Weights of a small transformer language model: no biases in attention or MLP.
MLP neurons of a small language model. Each row is named by its layer, matrix (down: output weights) and neuron, and shows model dimensions 0-127. Each number is 500 + 40 x the weight over its row's rms, rounded and kept within 0 to 999. Numbers have three digits each.
A block is one neuron, or neurons of one layer that tend to fire together. After each block is what it responds to, as a language model described it from the Wikipedia text at the highest values.

L4.down452:559439420401492472504444513479547573519503470545503463468512442546493518438553513571514552500479504516503457455548500543522513520568555528454428448420474499554499543521506557488524567492455513466463420489550471579489508493534565505510465484403504532515499497466499501586508524569512463469435543513538516563453469468447549512521435449475551535510489515540461343554453489533533490550491
Responds to: Media and entertainment nouns

L2.down34:425474467562575490481504525487519535564472460480592470505601617486592449492565488485517524621574541513522513523501492498421464452465571476533523524506512440502411509527480472488528494492461519534516524495429483501406427573490514487504513516462490505584424416552501532507436592480525560485515497491530552532486502508513588461459413469514460478510516465383534490474479438488508549508505
L2.down78:460514525521521538520460488478459456525472465559549447526425568500496552586496480475559510533476517453445425555420463507516490515495558479540495517455593524498448469491532496491528410439477483561476503470489468506550485462522577439455510516511560458432471477481472460458525494455527441597470498466482508491451475484450512496485474480511528521534546523456488583524465463439548526556526
L2.down127:488519463432488510450457564512542501494524548508575461484508419448446475516445574487508474518519403474524493493541514498508493488470482533484525449521629503426492510556533483501564495389478478581467521543451500527521503477489456486465453508513492430541533516509499539620461460510440462503449493476494457463479552498533452430476434486486569460584447536507524542508406489516514455499533
L2.down157:474512542481501444587461529502511505517484484551535566536490490444563490489499550487564492561488486468477450394480483489526517530511467547536473463500563514486418499510421519473504534498473549561459577540557503548473438503513493506499509521491455567515430497442532486495485546528518500479500436505506416514516416476444513493546427505477514443593522512528498535525508473556553559547509
L2.down265:516518594457557569521424552489457481472519452473459491546496480474502504527479499441545432482496540538440451474512463500495468532479432528513456498562464427504489480545615489496472476487483500522559478475515469517474504509428488529517485561535575520424565469492495469528475526467469415497539500534436537501448501487525449439517441439517509471585457523433462533408395469470514568549477
L2.down273:436473483476481551476509501473498514479487485509484481472488463454482517483549566528488510557492450519475532423505494476538478530572424533520522464445483533532472441517477456567426430604483468484497460489517535499471512500515498430497410537473546587524536486549473507527523453482526435491439485451475529507517566544443559494536401572442462483467454517502480435467426452487564503472506
L2.down294:459500451499532481521524385473437484483532476506474427455452503457494469529523478485602416542528525563599501566466484535478459513495520514549495533482548485482475445504476558455566512506526464500488535464501526530445562532541534472507558563483495550458507418547514419483504530435571472474477525512503480560546459538539515478500448563489505554497443467533481532470485412563540417477500
L2.down512:490495513500469489435508524527550575506454509457500566523521570506582490497507493460514519498457577481505509515432425551506484509390525467544487520587500541542549395456523528506484471416552459452471515465495536513482432513406516484472501498556501499491552484496470470578527563433490468513520565504488507534573499487506570503491422526538544497495536494516503528510536546525511447548491
L2.down532:492431458488522516568540439486457477392457485509465525519439477462556560542471462465501574533552567533499482532448561503491576520590544490545527523558404465469512468420528543418435517466522533461532550481583514506544499521423482503472474480488478504470530526498485541486462513498530517505464466522496491520456514448438509465518445492462602466509503526470504533533501498498497575528535
L2.down559:539485506473491530519535485459458482514551503447521515433550498570447452536517504468545480497549549519449553517439534545489435487463514446573504536512527508491605466503508449473485472483543483551560526514508524475521520464522467485528517537512423529589502529526499498538484430468514434432486464505472529453556553532519539506444440548493485528527530482543438445540472526475493427486445
L2.down630:453495480484520483538469547531510525528464429509419579474463446485543585512482574477473518483481447518579561474463386500388563498473511554528594519541574467514445466544560476527465488496465439534503571546513507530509561516481497462488534503488566558476448491439468469460508524452453454512503555535479507470538535495586487486496470451581508528502493553483552533503487508481494491521432
L2.down696:474567554442459540494477453466432462494550481561430500519510549453453557525462515489510466584461541502513530560499470606486446473495590489547496516469501508492470458553504496512484449517529508539578526486475497553505529447531468579464446480523542461474484492564457494503473589474457456551512482582564475468437565490582494617448468433497514488500486517544472486591548539506518544499464
L2.down758:466520436448498449520558555515477543569565469471451436487465435423533453554471500502477552530482481551475515472463480429391492443484422504522568468518624486529488465529486443453506496581470531552515537540501499522469544522582474519433510492539528566525477466531498505512539564518494425541503483455532506485435496493529458533515377506509492509538496488488497461533512480483505476495485
L2.down799:448513495455432488482494463550515435549475480526444477530509536493591497483467491507534545530544506455523498459518508452545506485541572473516497447484600450550374499471550480486527499561526510574519491477498513621448466519497522530440432531514480500495556522469535448493480497509548501509487497499536571515455501520478504527489378517464471484569512499557460556481437562475538433463499
L2.down963:470485552489477548529489555538499571446529475540574444478517526512476491469463505448496501499537520484586554539449534490569510519492487510524505485481524505536530514526559487552510477472491563476516559491436447505475417547416522484442454496478474506499475476578514544518536487489498494514496519499557428485525486562506393502483488527430528445520546538471578572506466519551485452468519
L2.down1012:544478551543497445480472500485498547518521432423403515513428529428478541536475427478495484533498563454495461516533471516572499528540453471546503502493445510491512479526516527537468484545489460481451498502553556472486543480528551570472478551520473471495488561487515410449430516495473552488611532544440492555464544389487502480545521520468531507561531471525501529506463468607481498510395
Responds to: Music-article terms

L6.down61:552520576449487407463451500469504518466513479551535503561496487481521500476506493505577537536543585554543530539528533462501524480499532537571457596495499517558438505487507502473472494526485510579567458480520467474514468501497491428388470485528495513525497465514488456567498525471464488545459499478500479470578454451469457458523472477500480467478460454430460473455533531511474542515542
L6.down349:493566488498503534479560553445501522479516499516476537543528596515474606560475495442517491467479560526530500528481452530580526465503484486470417524472423489522503523564539539493482437550452435488537506542490491489490521496504504458537498482500555502513601478470496481477459439527551557512534516527533496561476503445436568487557423473470552487519514454534536466461510465530586521596474
L6.down733:561569488489544408483539534498459459490500506544535453494443500492479466507472522490510526532481531548458410493543468484580472550572482524525478560438580443536516559563494474479543512534456481568514543514557409460542446489499495449509468503515510539528493388447533489523470483483492472541458408476472438500522484491447502479544355514438485524453468472451538535480490518520535537474443
L6.down763:504491510481512547541398445519502445469489498448471530601544531511490504413548457541530515565492478510564467476519574529567455542529432474473458465490479539491510472453502552604513450521543487502428498524513450477553505488466482445487457516492534529478456462508585495509481544509534542408503439554460505562518537495505622477522448494555538515460447589504520463517397517539572561451540
Responds to: Plural suffix tokens

L2.down24:425525472526499516545441541516539548548547466525520439512548505457468548498504505511594513518586523504548552511468541468500516488554551542518495502536555539514532503513495491531527464545397525550528483518457568522476473523511530492524439502474557479494514511461536439473459496500509473499485451487516445458419499509467442495397460579564561488507450482461516451552497482505479581577529
L2.down95:575494497450582496509503486535464475555493491482455485499482571510447447507467458505488463410452577517449472462547530548552570521424532456459537512505487463546547462471537519471523480444547548475523506520583509461523497463547596492497539463515529469550466512444518542541500559516492469503521518485496503463454545572448429489530452477462547501481567529430458485493481538507477553507568
L2.down98:496527547567545522450508500430539507559526489545479602536507549428544503481503469527465485454482509609541476543542562499360536454504485534497497482500507569466462519498477548522485437543470481537487454521519422460444437475484524443440521452488529481520507553499580448499564537535508530493496487505519493509495482492579474519487447504473517542552472516433480494613517525475473525456488
L2.down123:516479508506475469567457482467500494512502489462479554516558519429553481518467416511453540485479451508540530456565601486479488514488466531553535473473632503556498480521483491487501521449518448526532491548522493430523509506528456496472499533487547512449478529427536512548491529534453550498487446450455448499452491513491449502535404512511488570575487442451443492500508505500482489513521
L2.down367:543533469480524474510443554493466524541529519408499478515480485447539525521474441443481395466529507528499547557511530496431501487494518536431562526516590492545528506525479471459516526407570490494477516499489369451544506509472564514475550532482464465501501544498563451554469462432509463492548480542516560473524467486500515514493466556464506535552477540508514487537488473474459505517503
L2.down408:525504590459520437489580516490484513581553435514506472579483417527506552464535471473465440499544518471552478495515535576573510483532531496517518552477572527580486441571503566551508503500469504470573525530497466470434527488488556465479517521534490392454471527401547520505471525448429495551542544551507505451564431462515502515490426508605517515511591527481520564489448493476516549542516
L2.down447:435515523496502531573572450535509515527532482525475454527479479455546504558507433444477504506444499500485458483523500489514534481469450449541504485479526540586476445505629448457453550501495457549555512435494597526484452538546508493503474473455448496494424572517512473553499511510579528485470498495466489522467516453515488539494325514504439512424423520456431507483492517547459509511491
L2.down451:497465474448501454477424415543483536473497421463473459485511499476515516529486489534487508505518490496445461495518475482497474436511533584518487520457522525511431502453465491516449493458521402551470529535543445524534552542565492481547535537462489510495440541519487453571413581533491533475498540534395483447438507380572501527497436531435461507506461459435528495536512433509568503502510
L2.down533:492504492502518478492471484510448491483467421520557485566575418517582566457442524460437516543472536460502538414516530526508425454453472489504501508455514528455528495518434525526437490472479509452531518504538537521560577532487483537431508502499532497561456525503508459477499500419505461557407470463476492520376532541518463484500470528544509543526413530463452495510511482435562545505427
L2.down669:501479556433466460522485490545549575570508487491487410521499496461528451483524511457522532556452469532454533485546437453446509483552488491503549452492569535551454539487465506482470536448465489453406519521495420519569467473526575429552431473414509475571436491532482428513482536509535448496469445469501466533463496491460564485521355542510501435540533569514449518514436494515566446536510
L2.down685:538505458528530554479491529554488532538480528536531483488411530526464516513500501567589454491547502560538499478466509477476553469424437561494521501569522536495516519469500509517560438470519494450511471481517524448472542567485456521520484469465519527602556557491505583550545520478510484516517453455542440533528508527479528451520486503486540558428506507495518521459460542521523476499531
L2.down728:566495465517445512566467467433498460458541582490466576494459524483525446521487512476513541550506431616442573492498491506582427571510513520548525485497511516469458528517540531436545439416503523448509487492563440450571508546496492504571498581467516452501501515536524468476519486460426511473525499465536499455491499437485450563486526494530533474503452499503571516549491505534440521529458
L2.down771:452482528516451463491577493490502550460471524450523476586508496502494464463495463454533474533549402491475553518460474489465471496452577473549475519529559462532518470505469530516496579431514488498419446500503530617488445566532417486503481502474471516488449474453443439504555519544458500479448547485557488512531513519507544558457486446543532533538487566443458477453549475469465497519525
L2.down832:542487458481531442582479531539443443502491528552480481532587457482544510468549461482512473482534461524488443503559488478541526503523471452518500517526435564479442486502593544538448483459582481557439506516511509467507518536563447493485521484482519453583492461458501490563532577525491467477457539525491494497557469504466541452471368505536566522432501498537386447498543490440518462601503
L2.down903:527500494507537410474465486485484559510493486441505526519495542472470496538436465447426426508507525496508547458533533454567558489501441502489491477472533474467467447497575461523507471550483508468528501527467455457506551507438521541443524514501512537426497511497499478411465527433516484578496495531538479519535514468493550486484362514507543478512577500500543532499455496442602550481488
L2.down941:515486458459491445465555511480490518575522486445432535515460538500529489511538488523492495555496448489469527524571533489496484537530505514487526662471717575499458456505486528484507450500508502461526528503513402465536494532498481495488509482522489460465500492470495433556461465532488445518512518504484491499532480447502416479499367519465550473584540509423521485524533525555521509565503
Responds to: Word-initial fragment "ad"

L4.down944:509515471516503497470539504520431426499456458597503537427489548523550531455549492493505553574505523439530557507516443486561525516570476495513541495462514568543517502457500531437502394550566553428458524479465475423492508531483514556536405514466520426516545548474514515481527478601511536465532522487430561463486501414447495506509459553555461549501566525526555514473455525486542471548466
Responds to: Set, ft, and word-start fragments

L2.down20:537499469518456448492501498538557509506480514460539449514499436529520490486472601461487505548557493519452491448509524528537566489500477487513545471538539400528519508474466466519547437475450454449438500534512441412524545529466551492498544489466575463480457475474501494519489515498500521486480460538503506575524494478479560489468476510503516410563502555449533502489444461449516503564429
L2.down71:546485523560432491527480523530578464527535530421499450531504526484444520519524500454547459473519466529547541534505540544599485496524518541470545526549566448512497467473566443448479468462466451483517577461441548533506534521480508536509517525530486484524545462596449471496486517491450461493575478445499465535464532607507457519528401490495511456532449558437534409451536490433502506492475
L2.down82:462506505541438466516499531525489548502457604427536536555502479413549479510493470529509547496486545560508458466546505501502544443539482455476523465461577483531431512527553437532485523524467474512461482493457530420473579587492497522468444456514523427486499512474468523441591557453529532508476482453511479523493483594474539596549507510471411530535527460522498495482504600489469493546474
L2.down220:513498584463478515504524483517552511522463487441550484496478524513523523488527452551558439520483429512500489528457557558651440563517523530478516448456462577472453509493584399491496531456469445512486494528517559513488457492541483466519477537408525524543463487472574479501479498512514538501393528423475541534445499515533595523457478515422571504518546494458455445517450534525471562518513
L2.down222:530583490474505473503540454513519497565394551544468486499468550485517553496561535567520517491581503554465536488507442520522517461504448479577498529511603515483487559480546497548524442485493566511495546416598599485471433539527576568505552553494525576489450483477522482524544541470525583483506480440519500538509549532490499495484418531523435501429458458459474557508514492605540468498467
L2.down276:525454554529495415553452482472453428475425504500554436495507491533532509549467419474487494462452520522447438556500519495477495489495553528528467557581462539481472511469507463497487495546502560556503500485481495462533504486450517444512481508534511467397518444528551475493561507420524516510424490517492476427567528502501460515494507509443501527586495575513475424436518510491488544459482
L2.down301:467468499518462475563482542422523512505527527500519461540428511496512489495533430523525504511517556497508480477519508471522466539441442516583537519491485511562494520428473448506465523583471565549548475540448550508454553544585525456484467478478563506464541591531510466459546439532550458606458456557536498486530486539480531497528435523529538529558502537474437547503427450581530502452527
L2.down324:439532524438535481499484500422473471524502465453495439474456519463532486511425572500489499537538574491571453411456459539531502516422522563490508486448488483529464477440490439508491512482453522492492509479500516540450470529598573468480420482472502462484543445524475412518502463525501488511463469530460494492463432490441484460531415512486480463518478508548453525451467520517537513445513
L2.down551:539505525552472572531509445449527492497466547478521498485563494562531470495550520517499517499447513472493428563549492569468482559600506503471496471514493474566547483518441523490553460466499495550562551484554486432520466473472516524464466467522528493488590512474503526537547446461513603511516471470483535463487512478460513489567440429431456553456412595533462499486521593462554514541555
L2.down609:475499555446515529515527548536526493536574436518470452494518457433428512554503516530532458545526524527471516528518493505540567523514551542536536535529582500518507504468464413540456501438531518497457515521511446516484529511553493464522487510514461445542414508461445551529492460516532461509462482498528458489438553507498530485524438479528533367453509520466532607533495434447573465537587
L2.down668:495554497573507544509499505509565505490441516526501568470561507482578456474580449499421449522469546486508537421441443500473451507536460496434500536525542526493477530498487482495462512525484590509558482455514506452453507530436491533486527494512495460445498493540464482464532405514477550474553571534503500536530524496458515545541475603461552474454529520475481576466557514499465452486475
L2.down824:497475488546544488470496541518505421530509503503470494532485525400497407527519496465524489485500515539550425549592467567538553496472465470514542502480588490546452537477498514544453467494556442515464592391469554448485448516511505485494556506520505493475463449530506489498450477489512463471548528511461537489438576480517541455480464468507509464514513497445548519530512410444540522538475
L2.down859:510478506542422469529501553532476510595492512494474506509519459482510504513505491485453509482497473488503550468457448444470506445450460480570577595545488459518500472459511545518555525522498480443481444527507483458504481479500456537496512456474479559439415422537505521470501412417542493551517474502519515521519545503500522459443544504522468534552500512433551418528541510381417454510481
L2.down886:521549537554424508521513409504493498590602560442543623512558437512513483443495534490476495450478522494506424563449550531549522493536538476519469493569508503583501508487483529467450542502488485485468461542452500465491475477404538481512464489479560485483480492466519554492472420465482522467498479506513522530560543505498480462425549541458449497538493451448495557419507519471474496506563
L2.down898:455488450452456486430458569509515539515480513465513466524497572442490518416538494531474561641447584512498531472534533509502543509527497526491544434479543487502444541524479460496454529522484486533437506499514508448462500490516473497506446552554499545433484467550509407486435489596444419436510538434460532563493469496513582483511422521554463438514541467458529486531507508536588574500561
L2.down960:485552616491490494453495484411517516469567505441495527438485497466502508495547480569555426558534537496492483533435581440419447479470523480494585528476540556462491515495524479493528528516492531517487541519454528496538536521475434528521524475563495485426486521545451540520523514419540506492550498472474538520561478458469475465435535503411455452424422509476514492503460477501499443498485
Responds to: Predictable head nouns

L6.down212:422563495487514475508521543474556482499499493490570511451528561539521447540501555468558486517563511487580530447461486492494552540489496590482433506561561546527473450453476529508386532513476516504485489475517538473494459487524514493435514559490577570487472485507486501459473525550516483519479500449554535492492502540457546409471532500498504496498496495452403486509417515559438468549514
L6.down226:535494460506465392566455515455484539549475471554505485484529513570527518477552529495511479525500500514560498514508488481487534534389484421487530448466534473552563518480483544484474486450421472478469533446507520552604537472524511486477464532473433515517459538534527420483473542448449523501552468496503420493525518449481474527490337502508441470537502546568473492482528462521494505480520
L6.down909:539456489535521530498472523508441475561401511508511458513528488479451546444545445497537398479435551557452509438459503547528581448381453513477510515559534478542523486466471500501451549524442465577455506482479491473501551577536531468457490467521511496447510534474485526425481491485487484502516507529486491522512568498458409508539524592493445496460504513561502528464557437531460502458532
L6.down1016:515540510423471496500519606487528496504453511481530454529474533498473527441462528501496485515519501485555469472393493492530495546455459535503596488496496401495471569514476508519482504510451476511458430492444491504481532470496497475512481485566429555519511474461467460533453461566499485499488506483525459549509562446547487477472394541510491522483409553525510401500481456481522547458522
Responds to: Range and citation separators

L6.down185:499452471568499490444507538514498511475474482489423515416553457466505538508439505488512490510456518489520551475511422526523531516424512475516550504531487513429524441493480504501536444534470482451482506395580539485494590467436489520548469458470483485519490463494540495444482513535502509537507567504502448534442532438480462455503494480480464428497495455420514463458547427494494497450445
L6.down306:445469495509441497512463448511496501496559537497497480549451521535579510472459514489510468574554529485451578510474514548514425560448505435568488574499508517495458553465559537491430427571550541528447547525529456477428506490481462591510529494547534572471529441490452451462530485493536478446546499569469592474473444514512485570471523468526523518497462464466514498468491523461507475504406
L6.down351:536559541581482572496469459557655534538587511509508517492566457511490544516456480502449486505517496456516560453426436518517541520440537504462512516537458571546478545468538527484512419464546543480514489515488515382502503478478503547426485511487566520490520484488474463475517509489436492493552472565525443459483452484444505535414478522472518513563512484548573528491538446508490426406524
L6.down537:455503513552428505438539485496523487513517528511462417499486531511464547528525462516486476562515521498547433438452441494493535496623507424471533554503472500462463539430563519501570502541538488513557504472529462502512475510484540508523437515477491452431513504472482536562478476533507508516506431471459492467460487569555452480508446464504523447450565458495493512515515424543447419515511
Responds to: Table first-column headers

L2.down85:513499492511504478505495528470522483505564572474495526563455424510542498539510516452477469551593509521531522496471480514522532544459440520509505531442586487385593484491527480454481538422514492597427575529503486485484451502557506462450514528471471516508486470521548517534450528446477446490522502544511474506464533542454505507472415527448510448491521565489517454472482476501458458473495
L2.down149:569466468546458494557525438533541514494504522436571530511477491489520434486568559512414457465473501515483536527525590534464505494427521498504514509493490498531503482430518444507497511454507499541533511541501483417472457495490422456525500482560528465491605535487534457506587505485514509550575455494525533505370469469461510478489467445478500544424498491496468572529553527458523500559541
L2.down163:506533479412488600511455581470441483488511474589471508514526417531554519550466510523538452456519506546609533525511471504437482550546460404454497521510427547537443525509489510503533520512483539458559511502496493458536593506530430476499454562464488474558478523553572517492527533516506500494492523545487546408490445485461539540591508556511474567504602473522511485474466539504439546531453
L2.down184:505522479444487524550548484476485494508502503467497407509491534468433438507509459562529447434573517524506507521455565539521532479493540491529462500461573548494541538541510463515491468542466489429458515476490467562436559554540501416456516440509557518505495439414547486576433470536443486490560530538542494445483535515477517482462393446508527454559550527468503524430499481536526486518523
L2.down249:481482445542467521503489448436517473424549486504473442542509497497526455463532543445511537565501588504475513515519500491550478559453518512560425477482488548510574493461535492491457492605520458508505482461498573437533437433543422539569506484478499572439505519527506463510486552497532463523530477497476519479508488553508544503514465505492459490523489548546405479463572495560441514488485
L2.down291:460482440526576556478497518529490560509506457515459475446447579483500601493490421512489502482516544526541486558496498529498477528479451476573538509471537487514532502542525519460494455473513482494444533561509515502546516539498531465557467517545486516500546493511536531516461520531518493450518594488509505554492508535495542463489454508474591459577535571409528588445479453593467460535422
L2.down316:535455474493482471427487493472500498478502452496489500533455494476461468580526428507485449498525584562515490516511521456520512534490582458566473547477498544422562506490518455510434436491477529504443492624471472471468508556457509511424493514494554396457508383530509508534521463573512442510558517491596473443509504538506458492524471605537530472546520505512586575486513477479619402530521
L2.down373:473513528500504437484453501547525573501560507469449511530507477467551489462432567466573480510502473480492495455499434547510519466572497460496531470513569502406468541500549523523431489554468544510438491460506558488503487508514464479604469460475445545508435458461490469497447543483508431473503429500455515484447492487428530550528365487509566471438482541537489488477574497464532469464498
L2.down386:488573512457537485480458532427488450434565436525506515538489528493452552472440495525485468517536488501487455497558508558550474509536524533475462386456503554477541501516513463546431492457533584447483509466468541472518502498541493433510459480489558559492550465582456432509517546496527504527451492500526350497510467521495541486529478499485475530500495551527541490471439438530440519452559
L2.down393:536505515539545520568505491490535501498544534413547498528529517594525553476511541495500478499502477563560539505509476520525595506525475504457530490549647456541507525492526473494517495417432520493459564478458413506574503529472517491504446504510509507462386541447455529518504532522516506409510436516473466444517492547464481524456391547546521418517451492505543484534476467527484420521462
L2.down417:473459459504562409491580545495498499504470480602532552508561567492568458575448503451553508485585504498557484537541503520576518520538455473521501514495494548496533486507540512501515447527521557478527518469503520422505467466499498457491565510501481477537440517528448481490497476522537501471552521519481514532552521508448503520510484460469483543502475556519512451499548561478460444534500
L2.down527:447495488538444505500509536488515494494466518422518481533519545501470505492509541538518502522560539502477507456448482520543484590470491484538524459444471529493478492556497488472499483473424487493484537516473493486458534498511486445501536494554490540421521442485442572517519525530513483462446515430526479517533496494542599556452420565490575497437483528506534553469498573563484537571473
L2.down604:525458462486442491485503515493525449506496523473468524531480509467477564532496507525473572508541485552524492520436548507573547447512558518481521453424478528474504563527554501555538486505510481479439437495399470488469518482498534473517466469491485507519571492522502541539539546555456475461468515445485445471410579529486525490436504522602476482497503421439511535466495519541515544576555
L2.down724:518581470458517472519491494488503418518520440420519557537502526506587485514509428465522508515582534551514528527460482499532548496472530546499498400421492483521469411511402523501531502473511521538510558504538478528506475529599539520476498466450427599471475513500408464454512569536534467502502527496501459480457412466440492549581423460467519519498478410526513559544524541544514499495540
L2.down821:533501462511511554554500566564486518529532452523515516513550466524472432523503523548513471512502470454496565524474506500555482516448519468464454515567475462508528534563474565465480455522533484566565445515476480524506566586552528583465570442526503467449510541490494595540521452530447477476444516543458555502506479495512509523475499495500537510507513396575516502545526577507446468528444
L2.down892:505530552490498471459514550424497511515559576507549581537443437432514455451505520465509459409549476482554588455534515522485469487513464531478487532469523573474513499508509521453458496513468469497537480493491551406509420479539509470500510535522483430436497473471445490525573517556480567461597509489472563573413548550523440508557508473478470475549523451495422510496471572426507566450505
Responds to: Units after numbers